python train.py --n_head=5 --n_kv_head=5 --norm_eps=1e-06 --attn_scale=0.125 --init="normal" --beta1=0.95 --decay_fraction=0.56 --seq_len=256
MLP neurons of a small language model. Each row is named by its layer, matrix (down: output weights) and neuron, and shows model dimensions 0-159. Each number is 128 + 32 x the weight over its row's rms, rounded and kept within 0 to 255. Numbers have three digits each.
A block is one neuron, or neurons of one layer that tend to fire together. After each block is what it responds to, as a language model described it from the Wikipedia text at the highest values.

L2.down315:138112089109105160125129097106169163100141074191152153119173156121177118084141123107114120121153170159119101131117076114164117137106194114100087136123103138201139163128061111143153140107116191142143146119077086056089122145145161157157201173186137122047144107114124101107119145079136157194125095141183105159132121135121123145115089103097068158118127184182127115174112106153144094157107142156127121104110153159115185088082181138158103153131166098171137163091127126162104098163093118
Responds to: The final digits of a number, mostly right after a decimal point, in tables and statistics, e.g. 9.0, 76.65%, 7.30 m.

L3.down52:116141141099177144110110142113140141129146126196075189108073124180120069107105127117120153232127163118109167086123140044141158141170108201122086179092073109125124147181090107098134089097132144198094156181093146140137160154116092101138092141147120124109142099132104156105097115161120135133162150117117127167163127133122093074133091104134116109143169111116162133188141098119108109127168182183110083156115084125073128162087149095225090130120145118148145179087089157138108063176130169
L3.down69:132103084090067095136125177117169109093129135155169135104160118114180203140144175075164131152159099141142165114131127146073139121125085072110096079101095172110152060115122072149174153136078123165120131128076136129116130095144147158098050081143061089102124135150110171117155071171084139146094105129169181189109087141150107131119159169077126198099143163138147168141148062150132160123103134088151173135124098088143098101139105154121130174141164105155087170134107180145106121189148125
L3.down234:124063074133135118107176146154156151128090140096178106138142155175103113107102211104113107103119157197109126045125098141148132085083206174119180049109149097116127105156176115112130115109120073111147145159120115143062114114149167195112167131138132130087123121149155168090144122132153189117097112122165114133097137141123138139144162141073133122177134122115153106198106122099107087115162174127055125153156112169132140108127108104163129142102086089149102140149147092150134124088121097
L3.down328:134138111070104085156133179180140101141151098143098162075124098104094158128132137181092172107093098095086131120092130117088141143105142155144150110118100117175122113157093111123172113109128140110131103115164163121104104095076153125108095215131122107127162150126141083117110040184155112096137158148171119129131115090141113075141143133139088075156100071116120103103152131118184166125119156127136204156074162132133133090172133157137100122083213133136090168116117055140148045105132144
L3.down341:135193123117126155154113112159141202117123148116076097137111132191099178143138147157083134129161084072118107192130131124180145149137142135099069158105099159112133137090053111140130148090098154138119193140139178152109114115146164098157142101123089083162103118101170155110100136122079135080151092140142152081137138172164088143138120199107136128151162182117125170114136144049198118101173146140126127159116167162097127151073154152084140108122064149160173140130100162133153104137064168
L3.down542:136064138091174105132189124074134097128131123099106139144094114125099176103170081103138105140147136113102114110160142126176095056117133140110076136175122099092129105125113101086122167130161087087194176232128130127096125122156112092152140115145165182098105101148117125080122156060131120107159127134126124104129120231087144171119089099133092113092084119140129107090174156092161108122168115166102137155141155108140128127131164068144093114120101161095135148171166197109100073137119157
L3.down553:115123040010166171093108118070130142149126107109155085062156117183102125150192104165181112219079136144134143099114161113150152144135145119142097109127138108173114133099133190154120155144044190163083126132118182190142104149079100084071121114152111121092131134071138131141127139129116115062165105111123142123127092082121128130154126169110142113099151151108107120138181118081136123171106131140122114130148136143071115125125103134090129143154142120155153106104139135173132157159073193
L3.down675:212123139094168129196110155144135165122132104150131067116150107098091144139114093105160153097189170148111126071128110161163161153149156169137115153207126098147122121112183173098163099131092174137094212159161107157176083145182156157108123167123075114095121155172150145132102139107109138111097070103173145068100108141125146141113182141105084093122108124130130180185094105077156170120122070126159193111115164115226066144103156169167084152200096171128143096116159123084148121128105126
L3.down735:156086145157116159128170139163163159116117185136120093152121070104145118151094135134062091140140113140168109136181135072074063134185145126210098080142134125150098153069175136169069102082165120175083129110061130162074176112124096136088118079135134081106104166142091116158056101124143129146124125072120119083117082180164155133155096176175154137126096144158107124104167149143139132152151105179133136126160182105070097125092096133121092119090111161113090100134133113160128106151096142
L3.down807:177156149133172160094099098124108124146106184097112136123111147143118130149144197137176131081116182147130139141122162127122121155137057137094092123095092086079205130134109111175089124101103188143127131155158102075069105159103144067117115132132093086105110104077119141127129100147140149130187127174109147151102147112142158092077175113128091144138116189112120153208160105120174129157082091157176145161136112081118162149145157111143111144159128141079107085149193153143158093098099111
L3.down850:135079138100177099092145200113107193147132137127059162161122133066139158134171083132080138073071111141114180118096094108143177167114150020129173104183105101143132187158143155127134135128163103136130159086139124142132161167165094116132069147131127142067144116137133077079150138085185103158152096120138119172121143160058110117160127150129156098122104111161153113124062120138179129186172146122137101128090153136172148084117111094090145189196111117117086085141125110120076153067109231
L3.down886:183140118110108188138114088096079132128183137152100130123189157114174120162137131107161078152112146174077148068115106128135129115125084136092127157105125122124165036100151068119142187124058128120102109134103206088151152114126146117174133148158114169101131108127124124101107123145136103163099128148179120129097179182106125101095153161145145137112176157129099117140106070166129135105184112132156134120137123098119129111107143172108145068152188110177125182062099158074114099133141098
L3.down1076:126172091035109087108128140196148145095094100174138147089140096175171050126146140164107130106104079108170145144168110047136139156085178101187164134124055072097112142223140080103142088144078124084126155174067116138101105152130082080109118152114125127100153114094120164150090152101116143106133111123154140106096076120104148128137126182166136097139123169169147135138155083128111125154149096161133142102127142156141173104148182127130153140090123110127088111117167128168117130176172146
L3.down1117:141153136096099197122143171139146147145105115110086158132101077158143124073146082102134126134140100115165189129083121125165116121084088150137079171133165092159120093155149158187135142092145147085084103145128096056163104125151106157122164110165107133115100134118141088099127128172137118123150096147135179109134140087154159131135077141148150113089092129131172154176150115099171122168177171095114161093171116169112091087179094118101115105157152129114137173111088101145126109165160162
L3.down1120:194094130086195081082083148157127143174170127162139131104142184140107131102104111102125143084086120107092158084122072106119173161154112095136136069105079145102129137175125178099174140084154155121094081123124136100087171137144158109109130141212120104125166114145145085177073125132182123170141122091151110128125165131144124138139119074079089081109141094090140156097080144165085190162073136146176183106162177061096159169127101111158135148114112140120120090128142142081098146170101151
L3.down1218:138101152057147174116105157091114105149135132075116186174040115152154151140151096126178130046083143110112136164188168170083111125122114104095111134081145121167172188120108154121119149110179118152114121133165144135093141085112173112143153141105138161172151036113126105162160135137160182158172138108142161128131097112148120139081156131162125121097139153164093122066111116107150118103111106103124174168115222169192137121132092155135131150109088097103137134108076092113139109135149095
Responds to: The last digit or suffix ending a multi-digit number, often just before a table cell divider, e.g. attendance 19,395, decimals like 18.1, or 1960s.

L3.down43:155135139139133129123152127140126138150122100176120090123148145121149121071163101141109086074129130085077134158124179166147147094124079148017135122123153118098099137116156072068186143110122136146175104128103152100095097119094168144138092131128119133075133092105132126090172125144120135123128108149106188125088181109159114128140082090103144144161106170122145088159178132135166148137093164129150172139111205133193093138163137114143141119118178136144106149130184214112113104113153159
L3.down110:132122114166129150097104155170105117149173130138149159149149070080114156082178112143128032149192192157117134137202143082136170109099108153124180152111095163160138121133098149128148183139063103102101155167144048093161107138144127127091098152117126150098188139130126152118143158126131136064143081095157124129078150103157091098170132166164163126108179131077125138083104089128131150087144070134172102117172064149191091097140119111091127103088146096143188114088136116158105164057117072
L3.down112:129191158056172089129088071122079161117129158158143102111092120160084111162086143071146170096123135137169142143079162127147105163140142188085162086186144151052127120122050166191193129154140140115125159114173134107167165146079140124114142149123162097127103068116107117194136124122147129111095145164078070099114149138172146120109105192095126147172134157132116157076148129106190125038117133150134158170092168122191056146089138147138157150163133131107137133124092131112096087126103137
L3.down153:145109127204145104105086123164076162113142131070131109159077197133140117109062106136133136190087130144154062147125187175109108119172096093125098113113134079170167079167170115123100124135177119136128117138087084123173095134123108177117140207163116152197103114110120111131145214124184144092139129117140123097164121126099167130134098084125140122140145152143083160155113111138110100163123026139121120071102102111164080155151120132118173061063197147123190101134097167170132103180063142
L3.down439:213119122132150049074078128111106137087123109099123165156156125102146116144178075102177117147082110104091151173124139202150093127097173090140137125177108173099094104086130093064128129095111167118111132144143155146118116150156129078112146170100142138165134092089109156090113117186123132043150083186157128091169145155068094114166126095142082123114152146144138094132100110128114144175116122129161151115163157099179171133121117165093158104161103148080149075110143131159121124085138108
L3.down449:200163078097152097182109102137150070099146109178197144119152130124109144132085166120133106154210186112093150076123082079197110130082153193077151130078097139150130120107110057091089172121108150158091116107153092116074111118117143128123117094130122140148160163168146128138207106122128158092121109096102136141129126090130160110094137137110149058153114230142152100118158060122107159099098131098148129124146175094142133119174157154177146121141122115103150165105115070094126103116155066
L3.down484:099134148140106152162164126032087118158146141108128159144194165040085146150167089117071160177176129120142127099151171164137153124106134071158069111134126107123163165110134096136073154153130149131100093111153067182108146183126142122199164172163124147073153102143120109157060092101062195149215141180103109157155138095154152125113152118106100130136096137142166112160157099111108122110091146151098139070137155167165097140117130104122133106093070121140128099121096133051170124155093083
L3.down567:190116182110087158130105139159162139095104134078171074100138134170148106140150184186129095111164092149141084155028114131170104081100123158134079110110082121121131145094095166142120165105131169134155083120152149119111092114105165125119111126141080091167139067130129147139177098162128145130134095058162069190128106129177172105049139148106142104167095123171136184129178178077152105110152188078118117138109106103205103177155169144190175145146151068093155126144057120129144159128142215
L3.down640:164086156128139099105083094148114051081086111117121122131118138104108115136108062145067092164149148155161137137126139100135050104068092121164134133141152154082124149093083123097147134080162191136157115132123159110152101095140120185145123153119056064123105094151103130116185088142136143070076127077167132111092098139174172123137157143107099135115122136179113133136156204027182132180093113172163175085127148067151131185184122124144126114079142140095162123104102161124071145171089080
L3.down876:093195105096116146142194182158081146124119146147098131096093150097174102133125095130117134138175122153090099114118140093147135141130137146172101066159121113091183111172142118102108129089091135104105099092108166148151119130183147064155171114151126080121149093080141148144127086092168220131138117091154091160173189163144116136133146153139072074080120131152176108138079073096105092130118118144188081075143140147182102105099091099135140056137094137100174133144094160161152121132145159
L3.down979:090150160099115202165109100101196095112097102112085130150029111039123131117101144130132164099094116184130121118184132113098090170146132099143128132113113179131118153148177096176141143136146175166126140093122106139160063149098129121110133170117134098188078154127181115161166127137167113162119168045163107097080060118128147127082186141122143079114161126147193212079173119204174108116091139157157159207107149079140117088132106194064156066177107109141108136106108159141118151150113125
L3.down1116:133149120142143127112097098166164124201100115136150138124116094214076083131146169154071079132096132133100109076062100147164119155127097094096115175088166119118122122139137166107114113099112152166089154086140151038155179156054179117150164121163077137128075132143144121114175080152144148150104079146130168100098184139127132212128160148122097121197212160083133131107120097133141141148108161110148095126109114063129130056161167099155109189113163117133085192168117168099102119095167157
L3.down1180:161174130112156085100127160105113107163100132132162105164193120081107160091117178168088077081166119172096154075171108105161139174148114156169116130142143035098183131129147132119096151169129159099098118165112134138116158138106088097182094158206165117160125051122110084141145102150079118167101140110104142117147157107165167189081125163140099117100177183154115163069176097114108115117110117120145141167111164155124171137128128157137106129095101130085132075060173161088093171151086164
L3.down1211:125118141130160107122125175145113175086104176145091158137050166124146161147177109116102074128115136107140120130089146093159143135095121104087089128143150092154099141174181156104138125140097178158073140146136143099180100156154072096128170123088179117127058144086145100136155055158185141135149116140208058120066105147149103118208100134131105119128095093133182196070084158097142153140160142162111120096104176111132168122122146095114073094115113111148115124133150118114161135157117122
L3.down1222:154180061095109099126150176119131165162084126111131102083130128147166156140148098120114108148157168079166088140141151165145103120121097153114142125146178160119133124118160115125151107116147097193144132069120130122098119154121066096146169121166114216125140110146086135128092155079123120159084166164154176070143033117108148173196144140098053135130147130162131113087130047145118154119125113107125072104148112106135104104104154122096113113097149129150166154142106154166124079115137113
L3.down1246:163154119162140126074082103181105134149162162110128140078106104114102119146132126123136070132188195186139110112136141147125097138158070057105122226130144174098157126152152087163139143164189098137123098103111081116145179113111080172108150138136112095148129109120146053132073070177118100121128174121094161092172183159159192086150161151165096070137146066105154140121173165093124071154159091069117154148116110196135151110072104131145129092127151151125201109124082143114104146096068141
Responds to: Tokens right after "On"/"on" or "Released" where a date follows (On November, Released:), plus kanji bytes in Japanese name lists (Suzuki entries).

L8.down265:146145096127097213123121145136053096189096163142119114124132121112107159177141103134163077083137147106077120072158109111106112162191152092133097143133113154106140137057113074097119124171116107103116189077096154145141162101171090191109146162091157117105166103160106175126137117146099126134089154118094175168074150088141104106134123159164101096149109163107109101082135100107142125147093121169157127132177132172080145085064149081115119131146134148142103071150059127134116135141132110
L8.down873:104096118119075090141117114151118138157143144143161143154084109142146155149107092153147082187130122166118131090169168121124093127116075130110142145173066147130121099113133126117136142131135092103130161156090132138134127141123116134178113148112132138102156090143114114125087153154147179134130178070164114144135088130118183120085123142122112066095136129217129053147136141141108110072139073137173122139169129116162078111090156110120111151117155175124125105125088126103090079138095107
L8.down1048:169124132137139070088178099126168114150155134130133127127128096122052202035088118161105159180119158128142105141131136122098115119139142087135125115138115126114097174146143171145132115101156139169106131159115062074090156108116146171130162166168137124107154143170116129130102097102064134144058168122079109115217101091135119134096145163072117079135107122110135120125119140126099162176142184167208123110092125105105167144116121108136158110137108141132133093145173154161159151144155117
L8.down1184:154118229211165120119094146079148158095152148131171131219131101082110122132122168132177124165153123109073138136121133211092100072153120108126133107145125097105134128119148200136123134110196168097109137159090097140204147112125131096083124074115157129159118152121162122129098135109151138151137117135110135147110139136123107129057140115149101093106181101165120078108163082119168105140105116113072137119150084141088080163141096080144097138139136060101158111118148137115180155199159076
Responds to: Number tokens in tables, statistics and measurements, often the part after a decimal point or inside parentheses, such as 98.'30'%, −'31', 23.'51'.

L2.down49:070144131119207090106134145145121148093176137074142142141113123122140095101134120142112090162169111078149100136130125136145127123206115132140142158156136096161101086094124158124096179161136123140116108119128148139136139117131125178175131153193138118089084134086094178086118073096093125159060101142124149099137148082162219057148143160080084136163154119134116121132127146159094136174157090252112151116159121149136082158120075168058110096124126160165098135166099112054147129090151161
Responds to: Final pieces completing a split word, mostly CJK characters in Chinese/Japanese names, plus English endings like carb-ine, ch-icken, st-ole.

L2.down995:174128046113116145160163122063143097120132082170139131156183113151123100137105103171172132148164158160176120135147174099129167129162129081154112122032131110077080138125026140174095108106097121113120090095096155145122109110153138151090094142140145116116136119051086108175120101141149148103111184110145104148076162107152082141109078174175154133125105154104143116148107149121153111184075127106175185103124140161100133139128109154126128180124094132132072134154107121155117106223072116
Responds to: The "of" after quantity words such as one of, a number of, a pair of, plus unit or ordinal endings after numbers (one-day, 2nd, percent).

L8.down511:110165138131111164149111202089127131104140168148164153155169105180119071076070165106151116110117164131104114070113132141087169130180133173148121178116144117146175117101065153171146142123178130152117139137078151120139103128168140072157074088117116137154161104179151101119082110104157097164123113146110158111155101151174083137156123108133154094133134107050160152155097105122149139096099137162081161247121148120181105151118161097143141140148130175151175103101132095086102074098128105
L8.down665:152125091086103183095158111126121157148086107134101153130130097168107180130121150139162135140141122123111134093103099125094119133128087121100173116162144141099082130110114088128141111133122140159100072056126131078162147167108148121108056156047127107081177155147119134142117095133159217156093154209117147041137151103141177159144132126158099136087171125177173134124150147153123125167110162093108149106114146135202178157102149073138175133070083106133134126127155130110119116180110147
L8.down919:155121090127166093109116168166132170120089125078097172123100091066170134099114095118154140110122136136134114143206139106131136169155096088063098213124082139152101120139107082137112128127134178128092174157104164144141125148134079154168140095108173126086061194118105171079123149084127068093122123057110122097138050078106090103098115130142148170133108124044117142130126112131123138112163150147173076171097100194051158129168170082107116156151152060163153115129174111084128097106121112
L8.down1108:087189082139147193113160116140100128124093100163126119076127111151159071133176176141103158094146129150110147166139122149094095132152089140131109087121145112139117145159116095132112170149140095164161138158109166097104114127138129057144173131104139112150138100168119116130198144159154120099125122138122112095122148074107094133156102085155142040120129173000149088199195152130132067162131091127106171113138133151124125163103227121152105147138147112124145144123130099125127131136123100
Responds to: Prepositions and transitive verbs that take a following noun phrase, often before "the": of in "many of", for, over, replaces, follows.

L3.down21:139112172075117159124187158126090150150112135089103162162140165135127179094167109121155159126118192136105086162120141157086117122130103208164119128109209142126129090138161104057184098116149102140138104078094180126100129152141178134125159144104140172127099094151140123170053123094119178073082089136108107164144095158113131137113213094104120179011177128156163145112102150152150042137143142110189105157141101101146154149098112162108073158152097127096136090161065103135121115139101084
L3.down98:155113148167088147110128076141150111173134078155134140100090146136162107123122108097091158122114142130170113127170151125126096100119157117128091108134063139127089082106101094115133097153197117080134072132113161136170059132159135110135141129124157159131102174189169141118092130167119146098110136143127179126145132167139126102087131138127107097140155114087142045121145111145129076148092164142114124106136139080121090120113099153147101164137137160068181086099104102090139156153153030
L3.down118:100152162146096097070105135155106131155132132120149143127075103140083183140101063099159170126125078113113152110198131156073184128112134169141127113074167140061095221057124143140144126091147124125133138150124156125138141168129109138090086110104147091144128147107132107122118138132087146118187122131107134105112134082152097127113113145203151136160086124135144163122098137139137162137126063148089120117105044116165089185130133122136113121196134108150070126162112163131097123124136049
L3.down148:099125149077161121145073089111122133140167148181135119136207156142183121161167090139148153058089079094086098107134110140111161140072126114102144097131116117185123156123088117149086139077085129126120155223137142204152168144115183089131130158129099154109118120112144148079131155137106139116142132133103124094103154178130147183173063115090111133154138133075170124161137146189099102125093123104095141144143151131141072158160147125136155097130182136137096156150080114106179067064144119
L3.down192:152130101103153118139115128108099138125096152075046160070176168148121071156119134141160152154147147123084163119103160142090180081071105104121130088132103110126086129149105071130107122123132105176097127136177116115072091088173152088161073198137186121123137099131092125131123201130168073096148099143118099059118076107114137169153134111152152175121062116172127128171102167124151205072175065142174116118127137069123144179089167114096150167112139158144144138121131158155122167150106121
L3.down355:152141061117117147081111091121178054103094120151101158134160150114117166137109152126222122144128129086037144128119155169113155212113135151104099097114134126174113105067156117119185148108162127157087108159117197143087136064100146173110113098129133135143095107181122095144125061191112139185096074163126128099141115150169111062117125149108141107113179194126192092114118100127122090133140096083120170161090179111137142085121113154134071165107116138105159121102113166126107122159147110
L3.down368:141109132118157165114145136154169185124109150161162130159125106191112104146108109130119113114135104088095118175139101164134128079115090106190149186102108163146103168095169064162088192099107147129113115146166102096137077064131109204108157091087117119144163170132103114150162139148059144088126157176152205143127115126133155167174098125190110104161057089224126183115138142167129118087149078107098136096159150122151142096150159120035151116114130135117107177087063109100061092083140141
L3.down452:104152119125113140136116094136134138159145106126097119182155130118159148170119131111105125150104130173129091121117076000067137185108131121138129206139145165143148105118137169134142164158154109153090122174139103160178102110111147117144088155126082127154077081131122203132139139126105120073177128139132164134153130091156188174046130158140107127108110150108142102105142073120143141132142124078164106154094176167127133133097144101185067166142110168162107109106095122043121183143124149
L3.down540:137087124138169195138147095099151159127058161140141162107137110064070157058127084108143129227141119109132128135103123157128163136141112132132116185091172111145151117099165172160107106207161137113135160138144146148193144085128128113164125109148140109131120150101138134183088184106119090166153106096156169126148134158112070033081146127107092131133065095127133109080130109156160029143097099155093177083152147126116152111173177118142098091150188135095101144144122129148132095149110164
L3.down585:139117110089144128121142148074131179114136104150117131149094074110070107076111087147154177124136122061101098135173104077102146135196142162151096076123128148151191155116133124107059147128106131129142153120069140144111195130164113125135166103136121125148067125145122163061106086138099110151144136189161143094098152143144173135119125171188130109156124145131175142151135118127179158120146138116062127123145132122069148162112205172163177128129173119142074134177107162081103133136091140
L3.down830:159096101136170096127152142129096143100131180075054203114149103129125096188157136131110185107151112143151143119139126128100145126102127142169074127105129137167110134172207086146131146134118133094116128124135160086107111139123144118146138160069138161090097164159055131086110092150159190097092094198146129133115077115144175152129194097067031154096112140158114112162089121100153156165105070116106085159152126135149142112107084142130138099144124114142066112138123113202168181139071121
L3.down833:195143133118145073174128063087116144110139158124130122146105134091117102132161107160098068156161118146117167070128123156102144160146109132128163142115079135135108188139132094083176129103165103099079097153122161166208075195176096197070166068142061133112132138153170125095143145123140146106091140135117104170094140110082116119122123105172122145188125206089115126103147144170086133150106138142137133112082070135141103147111142138111127108182094180124138158124151123132162129197145120
L3.down893:098071101097160148172100155104140153164150105109014125171121137106167151152167126164131146131140153108108173101135114106145127123125096127107186105140109154098121111123125114150122113091170097086135129117093124154156134122113103126147119139089113080120132144116109093131095187133147163136161093088039094143129111121136131149120123162107079122109047140206069097160108165145144178144133153180146100187170152096107116083130134081143070165117150183088161052196132112140125113155137092
L3.down1046:112167154102140185131110187169146101095129112117094138116133134125053144139119109162143155156098130124130142113100135148210139153190090129125110129167159149159100116141187114157127114115145111111144131127090102117071104094153160131108123101108073121097133136073092146105134119120142087183126164150126102162201153125144139171153097137141104120084108165135120213099128155155196107186120091083161139128157177125161089134126144173130144150172109132096081102102121146072114158092031214
L3.down1134:180142095117157191136148096124129140092123152148164122094112150163114111119105120113107087178134088088112177140120145132121125136188123168132155113125135129139131136093147193122081125177095136125147132121083120158061141102145161148086166096100138126057141121115109146132105113145110049149118168107199142097154159121125037155097154116177101144182098100177153159124160110091157161070162107116114100170127115145105199059135162119109114128115066174134164143087115159161193166138146205
L3.down1137:132188154153137106079151124135144089156128135155116176100163143186143140075107133173109187165123102093136092138172094077159143135177113130166158091117102129093094120090195171196174120106146090127118098105099122137145083138151100116165049096089086108154124162074084181071125179139100157130093144192160151140118080078132089146158120167148126071156157058144102093102087145142108168164116133160084150217126083127115123205112095093151112070140154092104132097194117171169108082145123146
Responds to: Mostly "of" after quantity or part words like one, most, some, many, part or end, as in "One of his bullets" and "Most of the locality"; sometimes other prepositions or fixed-phrase words.

L8.down52:119127085219113124060174125197173129122122064139133080125118196150092122061097082124162116144117079129150126149114156106149173101139138156097122212147107140130110114100128116106160079122111197071147118090104114138126074143133156161087173139082127148097181145174112101142109168119147114156168134173131075119137056120069111106106134138142165174112160137045130094110111086140157109156131088044095168126175102131150138144126100101079158218045106116139175172184161177076082122119133113
L8.down378:094142152113106077111109094178169121084118126156115087140155153137064127140133142095146116128088180103149164155120174121194126115113139163125163135182140087128151142147129122112104135095079118150135102150103123114097130177069162122142163101133103110126138188167107159160155118147122138123126160106161098092091131162064097113130102125184138139139101129035148149127150067130134131155178125167057085050137110153213189055181143137079155097134102078141185160097125103179175071141162115
L8.down858:189089135180126126065185167177094123091065162125079105136112124125145160082079168106133106105122098067145101141131135136135129164084150102082134111154147151094126138194109077167193155116180136124154079104084126132158145118109154104131087159151085149177088104105174092121120097116111138178096118120134112142128158147135086101143150119137126143125146098076122162108125129128105082125190099097116120097132076060227141124153127156104165126134132138130110147185104109171088137120082181
L8.down955:128095131134127139132115120149157088133170124122125097158064103112175058109154162121136144151108105120119093137155187147143105122124093139105119166170127107134149110123146143094022094141164083134085075171118108149103110129182183083126122080082165106158137139129153122136102154165148138184167121150188166090152093138110129131135175149107140167156133129098149109115135134058099135108145165083097154056116135082143145108179135093173130132077157109183095142129150114145203079195173070
Responds to: The first token of a date (day number or month name) after "on", a dash, a colon or "born", as in (7 June 1930 – 20 March 2014) and On April 6.